Weights of a small transformer language model: width 448, 7 heads of 64.
MLP neurons of a small language model. Each row is named by its layer, matrix (down: output weights) and neuron, and shows model dimensions 149-297. Each number is 128 + 24 x the weight over its row's rms, rounded and kept within 0 to 255. Numbers have three digits each.
A block is one neuron, or neurons of one layer that tend to fire together. After each block is what it responds to, as a language model described it from the Wikipedia text at the highest values.

L5.down314:161125144135114128164137160107114111129112136191081121189107134134118174117148108133128137144107160122116125121119113163084153131171112112135103178133123137131153100088141100145164131137137135156109117102134145140104121150102125151106119138139087171108141163087128126119152141156163090111145197132137120125118111116114147135143123120094171096199131097147153146172114141119120132164095123164149140158113087147132119109121159103122126147102135126126
L5.down1100:141130155145139140133145151120139118094118153135127104110154087098133160105125141125140133111096097105122156132168163155123140147129119136109126141151122140083104095115107129184110157115145111139114138089111106112093144125186155132126161132119114087152135103117135117156104147097145123134146129110113105109099121177097134144129200105093157170168088134161082125148074127132122146153121130175132160130099097143160135067105087105091161153129069108158
L5.down1196:146093136116137117146174114188100113116147185141159109114108102110153173134120159160092154140124160151088121134126183112141135076129106124124127124087169152137088112150154139140120134158112102154160113130145144109137128074141122104123127149112143116164120121148146133176113159042125136153076136103170121149122089119140106138106135121140145125111121138105117113124147110163125115150119137099152128123136093140135134098159133096178124095096106101136
L5.down1758:097098110104128087130182164098072092147141128151156125107119117117144138130134110104134112141170140132129162138146062140147151116121136122144136139114114156140176101135117102073149151146141082115135144121145137171098168129190137127167167080136096152095135143124116132155103133118151178130079147124156137131084133110123124105141124126117137140111152142144131142132119165141089145116079130109133130132149100142093099110140103148113150134136110125086
Responds to: Time-span nouns. Time-unit nouns such as years, decades, centuries and times, usually after a number or quantifier, as in ten years later, for centuries, many years.

L2.down613:123137098133128109159150148133115131140154132143158176135122085141095113122131132122149125144122123129120133069157114142162129118118095142070164117121162096089152128149109105145127155147129111110130102129105114133107159131160157127197163140153137119168128117130146151109129133099144114098160106137125119152100182106136122125174104128094114130130156162104126154172154093106133078174109083155098139154148142157119119125133086114124115122165146134136
L2.down622:171107087118151106135127148116135152103132145127110129124086152079133137084147161204123158103128163108119126126091130135150139110118120097139083101132130094122107085129126121118111113188114091103122129129143154132119151093103127131187123127163136150105088130117140131097099116112145088165124191111156143134117111146096133129141133130140116134163098131147124116157102096107124144122141108177140179162099088142116102141158082124137140121137101131143
L2.down1038:139086128156120158127096128120163174120134114146159175168112089090113119137100089156146141122152161195134122143111145097111096152088139111115119079122148159149107119103130154117125139116110120152150109089132145106113135154116118135105125150170146149130148124109107153136140145116095113134133121124148155124127121120108141160171133136111122121125123130093134162123122164128116105117107095143129124147098112127114132115114114143081112075148111124094
L2.down1065:119131105146091130076131118104117111119168152139150128136148110111112084146142103139167126145083109117107122126132126122107161140082144111109162161139131137116164159125114145110134134125136113123129091154074107152167131137129115143132125166114143119103144115163106132140102153139100082173102123146124123175143134165114107155099129164148146122076151124125135134119132108101160184123127161135095139114111132131149138119171102138151130130110100106119
L2.down1116:113103083116173139155108151117138124117106104115114143162114130130109138122107090170108155134091128145107131161134135160155138141111140147138134110140183123125133115155118139130112129140114087132144148110098126122136121141097119111113105125118125174138140145134126161132160095097099096096162103155135168125104100118151127129146159104112127113124152134108130153116122114111124138130130113121122114131177126130119141121111123160101140095141098154104
L2.down1583:151114123134157099096103092110121139129148161136138129136146110122164119136116117154119140126131129153126174115146105148119136099123124117136112042173110142119119104133156176147155122154123078092150129131128134110121131132156094100130135114170144142101110116145188116141139124108104122151126114118132121172113057101105122137159151120122066107129122128153171130129106141111154175079116155132153084113124108122120085171138149112130177134173137166129
L2.down1658:130114098117149113100078171118113110155124118103138147155119141138113136139178120087091144136100133123179160137114140161130124118125125137146115138100118189105134125144068158138151071120134134165144116112068123132095168112126077157095126157118135131173130101121168125120149101128136131148112123081150103175105112148155075186160126113164132088142162132112128126123156117107133095144141120104140154118152137156137148123146084180159131103133154137147
L2.down1734:087143125139146130108110130139183164140136096139141177109102130160139157104133142182169108163151127155096091124110104110163123097135134139118118128128130123133092118145162112133107145146107163108099104110149128099122175106075144132122115096108118154149130155147116144132121133076101156122087131117123148154127130138156086121127099119118155130142158150095150142149129143126121134133151091103135111150167116142118171173135083106116117109140149100166
Responds to: Apostrophes and punctuation marks. Apostrophes (possessive 's, contractions, opening quotes like 'Jaloos'), plus decimal points, bullet dashes in infoboxes, and minute marks such as 58'.

L5.down744:145158157132137121151134135162111113135136110137127179143146100087142146138122199141128117147144151133133150102117119144130156176101150138092105154153120123129145150100116177176138140091192134112126130109155107120151130142143141120106102119128139136142118117134117122136130100082173119123151136080112131108132188091144097173138149168155132117157125154172143114105119148133116093134119195153155133102142108138111106110129099160112149128172128097109
L5.down885:098133123125106135160142153155151123099099151088153118162146069128173127144126142164156130126110128108127166142089129104160128107168118163093163124114158107147140152146118141133119141157114099093135130120142099167137119176145114135147120158111102150151133131091123152127095143122097128095162123123135139075106074135149133124174079167137114093147073123168116106133158147131106090141122123123171162136123087120145095117118135140132153118101110121152
L5.down980:152086126144122141162090115158156105107116152106116109162122129150122128176100096117113145149123106093103141070150124112137143130128126123145163146164126107120153158101132113153185100150117173135151149144109103110116119116156088117099133134135063108098139134134165164117157129155146082100089116160118136080137109129097093125139147089114161101188133108197134139114140125147145123167092149176118125131127101178145159135094159130068149114117165099171
L5.down1017:114130109142105140146126118171172106129150116155143113125128145120135080162077181100159151119133153139136158122129120120111126123158096166126096086093170126115149103110159160113117098133176176169164112117115143136127148099150082188121131117056125142126107050110129145090178141088162134146124125137074122147147117131149124126098105131166166113133126122111127125109091089133132127131132166125185151138112135124142117099140137152131100127130128133128
Responds to: Final word of multiword names. The closing head noun of a multi-word proper name or compound, such as Chart, Circuit, Department, Museum, or City Hall, often followed by punctuation or "of".

L10.down135:169146114129144120130119147126116088112133115096102159125136127103136133162150100141134118136090179135151132145144112126070113110119120112113078119090161156131162108160130137121094129137114122108188146122108098136162144142126088129105158101108080132084146165117129130114136155142178130106159122160130149134143146104099152101108129146129151144165127114121123154133121135121120099152115106131116147140142122132123092118137145116094090163172111122173
L10.down1023:097145134092107162067148118146122113114124153154094181142109105120120119190148117108165113135109126101154079154128104115129131164127158119116128089089079148112158194167094125183108123133098138146168117158134100158154117142150153103135148120163128139124122126120132140122102114093120160139138145122122090144119081143114119149124120152142134125093160165116108120074148133144173118126101090102132104086119156147113161135116138159150089131170121151151
Responds to: Possessive apostrophe. Mainly the apostrophe of possessive 's after a name or noun, as in Caesar's, Sydney's, Nietzsche's; weaker on degree words like so, much, very.

L2.down320:148099134107120096133161128154202130135114150117164108114120131142108154075134094135151177107121110133135129086134120133165093095140138072146150167143132160117098090155113132127132116187120137107130080104157158085129125149115140122136103145114111071107093170117111124119153170124148165141152159173134115096118093139139145164147156147151128118108113091153197105129115139135122151115153089140110130102144129109112154113143094123146110125117149125101
L2.down645:162106154135133134110128117115109092135102132086121141117115133113160158151130143152111142110102150131107154129129091123113145107144110176152138137110127110096121137147167129150079150134096124115125146134131170103101104139102103117125143147132101083134087140117089123112139125148115095114094130135148138128092107125157114147076155083161135062138133089137130153086163132148098113141137140124102133120129112151101108150126163134105086109120159147091
L2.down954:110118126148143110160143139137049130111122147143128075116121115144127138141115114132139123131131083114144132143118108146108163165126162096142137136158141106140155141095097141101148112145126155136149117098132139163129103107137108116100149109114117111111124124138111126168085129125151116128126137141134112122147133122137105101118123128114168160124131110140121137134138107149130140104124147192119145092130134161126148135089114117157143140133142144147
L2.down1085:143105127118146134127103125122120150153130148100141111129134109040107133164125125098111174082103121117134105105129110118091145139145103099115106136113132132148134173147153170117097151145138145139054130153118171154124136156143153161138149133107121135101120105138114171148136126134141129129099096113135146138181119150149159107169098117108153102103188146147119096145124135124153142131135135089124109144124105154118142101110113158133131124116164152133
L2.down1300:178109121136169145150132134189086138141089138140133155159142111097142127151151117138135104167161158168136131119131178083139160163143109151118103166083128160122146102114200106137132147123133133160119098126104110122177152107120127107139110083106109121123127136108098162120168079113111135089144162096104139112071117170137129126134111169150104093113135116158128174174158113131166154145126121107132179125128148106087113138139138123108115113128093169154
L2.down1430:113130141185088160143113124106116093134128121127125132147089111112111119088180125155167085121121149144102138121129175156084078091145116115117131169144083089142157111110136142164148114127107159129105151109145115141126126119100109178126121130118151129096183071111142116085128142092211134129173174108145129130156135131148117146141143144107126161115142079086116176115128122119108174121114085116128073104117096118116158109129145116086118137130161152149
L2.down1640:102159184155145125132094129066162140115095092125099130129130119147116116125128150149092174105138161122118154159117169138119101118101127137114148096131096131151118133125117130130194157150096116140161140136119141129101152128174144131091155125182143107142130132128117127094182138139126119076131097104099102102131076143172098128083149101145116110124106165131135117163187134126118094109119155099150153139129146152171090123135131126156102092109147124109
L2.down1753:123118129103126136121125117137103112098154155149113091173141096119139151151135106142113152121149104154118142145122124145119116114097146096123111137122141107117126110137149145154118096167115170130113182111107110140096124145121131072121087102119138090151124125106114090108144164099155104083159056131129110173123102111086091148153118141092114138143167117145103118118188117148128165079117105125190127105149174136112118139125164158126080165134133138127
Responds to: Time-span nouns. Duration or time nouns closing a quantity or time phrase, e.g. five years, at that time, a year; also of in number of.

L5.down17:086109117142161152108145073125112140117158188170134161103129140108157116129151167149123110134086122089140122157095104178143102128128170115100145141121135096066122159098126123105087145142153118137144149128129145109103103072127100123147111130134122129129125075130124115182127173184113115140098104118124100110123153167122140138136131117138104146134109132129152121130109163129155130136142095137114151144125075101108112109109132134153112109151147129114
L5.down299:117090105155107169147096128121114125154159087100129135081152135104153137113128147130099109171106148094091111115116145126112109100109131116124104136120096115163121079158128094165105126114129109131107145187124154100124129140134108125110117159135121093117161116132103148151154099115114134138111099130149160160153155116096128126136105064120138126114154167131061161137117127145131147078153114089103155109153130104094113184110143134095139129117130122146
L5.down806:127109134125157095156116151116157108147128128113132150096138114132099115084160107120160117155165106168154134129139113161097124118133137143116162148148128162133173133146139129109121120134171123065148118120134097119131132086070131128152129093086153131143155130150094130084140126141142098138140108142116124123110124109135098094163128172137134152196113160122090132128128107129123141145110151108133138170142110122160126118136102148150137112155113129152
L5.down1412:146117130147160142116137072109140086126127113155177178168143169136143083116166093155099146097163117109149125131115094127119138114109150114131121133111146175129135145149118140137148062149141180144132103166166102142113089091082087130077141086159120122092153087099146149140125085114159083132139142131154148150119124111096130117112138124144127154155132115123121113131111160121154100114106137127116113127150169153133120159097144151093100105122154100158
Responds to: Apostrophe after words. Apostrophes right after a word, mostly possessive 's (master's, women's, school's), also contractions (don't), French elision (d'honneur), and minute marks in race times.

L10.down505:129106092149118159101104114130112120163113101122105130137154095111149158130118123158105114188150139125138151136126141146132101136154138118162147111130134098099140124136116131133110141093147115161090118124154112151118110115125116118131124101113120109152114132084137106134105137138129156112150141150112164085134077128140122114131114139123117145129114114135104111087172095104122134133137123144110130126156139134091187130151123094099150143120152135159
L10.down1230:159159111116132127161148117127105146166127152115119156161108105136165125093122108095121090124134113124183137140116106117158118161171113088132120129115103162154132140126080160111119144112125082142131148134100140176134140098159150144157119144127121123171142166138107089136143103149125138126129156122141141112161057130119131133113167124119151117146090164174129147103113122123121116126106101167087185123078136130129101125132106152092170171110110158131
Responds to: Negation, plurals, table names. Mainly not after did, do or does, plural noun endings such as spectators and districts, and first-name pieces starting table cells.

L2.down189:111133140148120156171109154157138104105126142115150105115090174126136147140103085134154117159128065112104117116113133119125098128153150085099142105132103168093105106108130108146160081151119126153122104147159103170097105150174105095144122092137120117099149146129160171155151153161123118148117152144142138131156103143131123193159126104099139138150084090136157150129131139136110092106177171145134119124095116109118140138133145137120080107140145139154
L2.down286:154154147140135126131132120126170150127125110136097095165106152163151122139119105168124145145134139131109125084097129083140156102110116077052158128158156165162089117142123148106145137157169142130160101112129152107147108145106145122167132111152116125111157110108146114120118094170151155099118124128113101072146096156147188138086113090126126110106109126111125153085111082100079121128118066140094103137118122103097132122117084157162174146101180125113
L2.down298:130091139151090112122111140146136109114164101117139161146141068106126122120161152130128114133093129123144106111148134119153103155111147100111129139104129124141117175108099134110129144173162146108109159170098107163145109126094152135168126099105150190125119153118129094135120139151160125123131126141153102094145073104147155136135132148121148135124164077107115144136156148135127148127131106162199125133145167121133103116165108135160157129138117123139
L2.down866:121130127169120161151109145114133159126142112114115139149074105132115117143074131142125085169154173101135091112160119131123140092125172122154145109116113124114101093108136146127090136120098099125104133142135135120099093117100169148160110106080158180131128102156097130154084152112115149138099135136157139122112119096135129081130096123132116133123135134127086118174122147137125176119153074178127162157166104146128119143138111128127176150167136145160
L2.down1115:114156081104176065143102169126142113119093130131128131166088125140115119128121097161112159131125173120137124122134145074158161156166133111128092130117113137149135126112149101171134136148115117149116140115124103172095122111096137087132124110165112166121166134122100132115120116131124123160131101117118140131160133132138136169118131147112090141119138126145133109096140095095117141125118168135129163096131142165175162110112111133143165148172111153167
L2.down1331:113127175126132126134107142132154138106106129123094153119159150165122169135139087123156129101186108155135074153170140102125139155121142110146130163143089136140139128140135081128189113150154148100098123140114065150089099135135152139137113129107119092101146135115117142195135138116144114146105149102153111142130135113145165097131128127091182127076100164185141116162110157095117110163093121140136135107151105163117141109114121125119133117110149186158
L2.down1332:123152147092149152085102130136129119132130113131154147134093115152089158157126145140105157170126089120140140124140128080063174179131116096101176131099113105105158154134139094111112110145160083141135171144115093115125156110123122122142145142137087137113162103096132150129154118135111114150139133146120121129098122125113141138144160116131122091114163115106084133139166108095100103118138087116124163138154122117124111139092071144160097108095137121119
L2.down1708:108116146113096128151125147083099082157142066121154108124149109096121147126098113160132163162145127111120084141081130157131165123126092139133117145142148137129089120144159122118159166133146101124153139108121130162167130127125091125144125155169141118128158150125118097100150116160117147144100108121125132116126117082106125122112137106093133152090116135137137124088118116140129124142176176147154119138102137137126130112120153090130098127110079094085
Responds to: Function words in titles. Function words such as when, all, most, what, you and me, strongest inside quoted song or book titles, e.g. "What You Want", "Love Me", "Heart of It All".

L2.down224:146148116118145112119153117145159122124096132086133166126142137156114147068121083136110174131109104113117126109149153108108129153106108111089138161163147166079086132096139131120147145113134124148104130106104093104102156160138110121091155142132109107110171137134141092091137130133128099152149131131129089125191133105128118119172125115098121150116144042122106114141152206164117110131111134143102098140169078111158095151124163137154089093208110122172
L2.down562:106116090143137138120156121107115124126125127098164139170149125129133102123153152131172126125150113105119149116112120070099094151154159157118158165074082096144084167132106154167112131085140117114117141102117086157126110091144172145171119106121106139141104128178149115101144173135174107127137156151119096112150120102090122121121110130117174133117170120130155104137160139103112145136110101130105138101144153103143084105120156163109080121150140160107
L2.down570:134137117119153125152131129111130151084118130124149125138121112157127151146115116131145085123120130128110133117165124169102121153132135158125144129143131127085152091154145130099153163121077164137126134105111141152132117143137131087080110098129118129122103096133080136123109095149153093098143154133154111118121128101112125118109124101140116143143121163171106121109131099129135143103121152110151142121152094133134132138112145162067126182150146130140
L2.down895:140147110126122105126122124112161142135113112149123126105134139128162146063107149145099113128094128126136137122148169114141168111083125116150102179155118076087135117154122103140152139140114146144148150096148175163116149130144071138143125152129146140112120105125125096149128168106077138147095127134143099161085098177093100109136133135146092093078132145153149127074141121140129123136111117152142120090166123144173155136116103146156144101094121132081
L2.down935:154135156147126140117148110085172142116095107098131161134131108117149118095136135119138078160116137157125135108144134119098139159154072113115128120107168154087094142135101101148137109191132144109181157070151108138161203124113101071140092124142117122133118100139141125115114125143108157129115136142126094138117131115134095088102155122170115101150134107135155140130129120118145161132115135141136125137125152146135146144127095143131150102129145108134
L2.down1320:107164163126124142135157128134167071099103087133162125138135113133120092140112154079119110132107127156131154122093076146099159173120134137127151111132160154121096119153082146104149128081142125146138126127146130143114121137121154134117125105162167127114088113146141072117119148166140094102144153104100077130104148107119103099134137130140139094113117122135100132123161143119117143091107133129131124145095140159157143113080146130145102155160121115134
L2.down1404:116150134120165098145081082115155131166121120087073169084141143119141102105117151166172120131146135131121135141123125133128144093156134164110139169100107107131135137129152152112124137108163176196129121101144164148109114132151109112108137135105180116146144160135127116095162138150124125133093090090153154122126131133106108140156131161097168118107115126110136104084121129113144134122148108155096088120136110154126129095137124163171116122082143176070
L2.down1624:132122128124139094145107109121131145109139138133138134132098151121155097127115130156151134135127127133143131123136156121139134127129129154125129132105091165145131090128180074092108197159118122127151142159097134106121085128106111102092162127122085102116135144138158146164134163126164140087143182125139154097150142152178159090107125144097111158153147131138104155120154178146124104072142122130102137118116158114143107145139094124134184146144143118135
Responds to: List-item word starts. Opening word pieces of names or terms that begin a new item after separators in lists and tables (pipes, semicolons, dashes), often Ma, as in Mauritania, Mamedova, T-62.

L10.down78:160150137126116130122171123107183098108137111102081084150175163124149124143142081154116145155130108099163151115143117138135111141125109145159124140132122130081155096118122178156172098137130116155125138115128116135104103129111144145159137160150118065161147102142116134130150101085140148131146107122137148129146142170101148150148111116139092126116142143113076152102192115113159148138108134113116065142144128132114123120090127109170130125118153106169
L10.down362:120165116136152137149113098152132102113121144098126073139129108144136105160126121094138146161128129154125117148125114128127110078133166151084146095156154153105146120148109096141094150085120129127097170142142162169131120162123119198108142114183099121129125125092137092137124147118142151179143133155106091154112140124072127107155110154127130166114177065132150128167114058114135139103126125126149115154164119154135113122126113112142128115133121120095
Responds to: Subordinating conjunctions opening clauses. Subordinating words that open an adverbial clause mid-sentence, such as when, while, if, though, and participles like trying, moving; occasionally mid-word pieces in names.

L5.down441:130092089131125132082100107140102153127141125109113130114134157119119122152151114120165141122122138145156067178141073171149137109170133151101119175168100123128127111119102167141158126143123124118180112196169116122086117112109150161141155138174149126106178117095171152120099148100149157153104170121151105120136114143098130127156125135110128141113134131123108107117104132156157104134096144121121121140123168107154128089099142150092129093149114114127
L5.down657:134146183127154094127139167164152121108167077128104150101160098156110166074138123101100100080145096132106141134153099139147177149150129103151120141106112133146085093121078122110081102114096150118111137083143165123132152095103179111158095138110166155139146184148124169147134153113099120142090141113125138142132128139118110113166133105132129138126138090135102162129137141110130188111125162151156093138118153149149127130127115115173127100128139095153
L5.down1562:134119100091139118152156127106136168148112137152129122104138112127152112112110090108128174146145162117139115137143126125147098114140078170148103157144140119200165092112094141119110157096139110111140137131132079129157157140142147136145140119117168131142150130157156083057134139177098130133150116144162154145132146117118130121117130150180089109108168078186120152157134188158074137132144184111118118159153124114109113177097117159118126127124122158115
L5.down1671:109096156114138093134098138133127189141110138121120115153110140119136117123157109162130114131159106139112199128092133171138124148117130152126133118121105126163112081099154104158127133107143130183161150110120152136125144142111131114127092070136170148148136122113141145096119141156130154098161068119115115122141161126139134147149152177142165127072171140130163113124099146114111171110124167124106060112162130100143126112138134126168104154205131105111
Responds to: Tiebreak scores, subscripts, word-middles. Fires inside nested brackets, mainly the dash in tennis tiebreak scores like 7–6^{(7–4)} and LaTeX subscripts like \Pi_{\mathbf{k}}; more weakly on mid-word pieces (cul-minating, cor-p-orations).

L2.down153:102110110146119157118151162097145133103103169122149115121129098074123197084159161125146177131138117103113098124136149108119137150137128126141126074192126121149169157135158167147125124115122140104145085126097139103114172112116138140129110133151118174157145082101171160122124107150117082119166105150115126156117104125123121150106150179117129139130138137099162140117150069098083102212129110145165155068108089130138130120122147133120137131151144129155
L2.down519:126131103138132118091147077116138136148124110133147100143143139139126104123154160128184127095166157118137131144136135156118156087142138110164131122171124146167086103150119161113167136142139174085123137060103126135127143102136111089129126146158139130100124151163162175154081129119169140140104112128102115132120183138123110116080113133106135123176078144116130122137172131124118119142110128109157113165131102098136155122146131099140114096108132077122
L2.down641:098084145162092133086149131136154117102139152115119104120107088144115114125102088104119152132153125133157132161115133122088125131128137055112127114110151138104099091081129134139122143146126102123098184129143139146142155177110153118129089105138091147132138115130143119133133144052155134177152125162120120139099120126144102095128143101144110135165122116125122126119119161123161124148120154130159136062159120113103090118115106166135128157126107138147
L2.down858:134132109129147101140165137151122129134139097116138080110132120120132160141171131155083151157103131099117164167122130125172120101111136120134156128157122103089118139144155126127106141155150110140085127157106117143168103146129136125135133113108123099129161143110104126142174127149117150089139150119145101141141126101124101123160091149097117119150129144135163186145143104076136131168131100111127154112122142147128127133139129103111094085175136158135
L2.down1567:112110128110099145113106120105137125114101139125128134075171108097134105127102109133107121141105081149099152151141092149117144112129108138131114134109130101164134097166147171111123150140154093130092087130154121148125129130153134077149092119111114123151152103134130102123082110170143077135101134122145111134100114162117127134123136091126135114106144081153169133059107172128126138118109184103099114103149096152150132085133121134131109138134120111124
L2.down1623:137172150119110129150122095137142069139115124114124162114156135108145122169109139112143134191108129127155116156133170131143110120168136129143146124080117137132123139121087179125124132113133115130133147132182145116108113137127114146132146126152110183113113080128130111101125116129091139123123118148115167082155125082143129169090154084106128131149173106156125105128105102168130157180187188159104073087133084137121118142096115091096111124127110100145
L2.down1774:094109157103114072114136103115162138076112158112114100156093163128098140120154148157121122094136125137109122131102146132107142108127138142170081146146131108115102116110110172068152118123102128125149162149142145150107128098107184100125150115123084160112169151131117148124128116104136121139167132137102120113165148148091120117101172083119152109135136092123202148086136132153141152137140153082155110123152093114140134121082147096100148131153154094134
L2.down1780:073120095110073120125135113165126139141155130141118130113180106128106093132112144127183135141164151092170135115080122174084142115102095065144139125158163127114124170161138133101141113159158115077138133083146097176140111124136100108096183070095131090111107156137122134125114140127127134144133146129115082135153135156117155079128142159134134145149108104110158154149113111153172129128154135148120142112087138099118107138122136078101154141118132110126
Responds to: Name-closing tokens. Final token that completes a multi-word proper name or title, such as Center, Show, Committee, Company, or a closing parenthesis or quote mark.

L10.down155:137105119087093084117145140137103104124149131148153152146135130105110134143131119145150089117080162085122118142124119138142107153129150161116159114149093114152183179138146095093135115155170131147157152082100147134131159124160101164141145156124162128134119176150130177141074144091155121119150157119106118115143145128104112174135151146120127158141105142106132135177127149102128131134162126086110165153130145120129115132136154132132106138099115098128
L10.down1371:137137143119130114131101129151088111129144101117130170134155109139137111131098130125146111144198131096139117068148188149111136106180174153118124149125106097130162188124182165140186140134148155091128130131145103124134160148103146152114122149145126159069135150089083134171157163116177121167125147152106154138129114122137147115139140130117164138130094166148170133116117140118126143109149103164121117136106158117151144124097089122109112136163139133152
Responds to: Sentence-final periods. Periods ending declarative sentences in expository Wikipedia prose, often closing a paragraph, such as lot. or boom.; colons, brackets and digits fire more weakly.

L5.down83:129094080122136131157143116140132109107111097119124104139087098101144149117138085174165137107151148132095167174162149132139107128123124106131142111120128120128170122087118085145150133162096154119121100151093100109173115138105119123112142124109126119143161129101131148146121158105110104131109104119109116122133114132105112122117146121132192105145148119128154128126129119158147140152135100131141131118112133129118084125173078125111166073135125107113
L5.down93:188126107155117122162107123109136143180136088131118109136140155154153138111091139116157133165128133129154190156114101113160146108089127132135097110135141106122130132168119119099133130145126126099109069143117156131085137109115145160160140113109113136120122110083120110098126114163113147127117168112128117173115114147122129166151132125100138125151154133137107105149081122121109125132117142104118121139144135129125102116107138103133123114142148142159
L5.down599:144088115119096138125135143126152128138128137118092105121133106121134123106106128113104159130122087143094121135152124114116108117159145114141118112102106143136106133130110121123126131202164140118158039089140079118135134121090125116096132115164115122158190135136157090110117108122154148148145138134157134146174129097151135118143156150099178172160108147186122133104121149134161118144110115109112124109097150061112147111129173181131114136110148127179
L5.down866:142137139177074138121127144140133081121113136142127130137126125114151123143144146120096140146134163105165127118100105099163130119120076144128105180120125116123105123096126117084108117136127128152094176113128090133142126127099112142117146129136122158144033116150119130118135132115131126115186159098105107140117131160152123111124145151098140132129133087141124125113127164124140154124141114167150125149113133134153110131138097171088113122122136167102
Responds to: Predicate start after subject. The first word after a subject starts the predicate, often an adverb like also, later, eventually, or a verb like worked, went.

L10.down1224:143134081142106171125098117112112098130102176177154199100162110174121130147128139113168123104146122106107131114142089137089114138133097117133115119160113107141171119073220122115154175158127117116150131140179158135147130147168122172100110097081152146135141117154104119118146155123123135131181147110061124156092149093114138115108122111118140120123145103120100152112113089136129135167122165139132129124144134127108113163124155119107079112136157155124
L10.down1492:073118118134097150153106136105108137134134157115105167113134145154107158151126134136088167125121157115127125136123189094133106125145129133170132140119119098104116094118128109120123118118176111113092140129113120167133117101144102120130105127121133113092110078120101162139148115097136085103161172135158117098113128125123113135128100155143132113130142135105131109135152145131121134109132160128134165113091136149135112164184120136113114142138117115110
Responds to: Duration phrase setup. Words that open or modify a time-span phrase, such as the, a, long, brief, five-year, during, and after, before the period noun.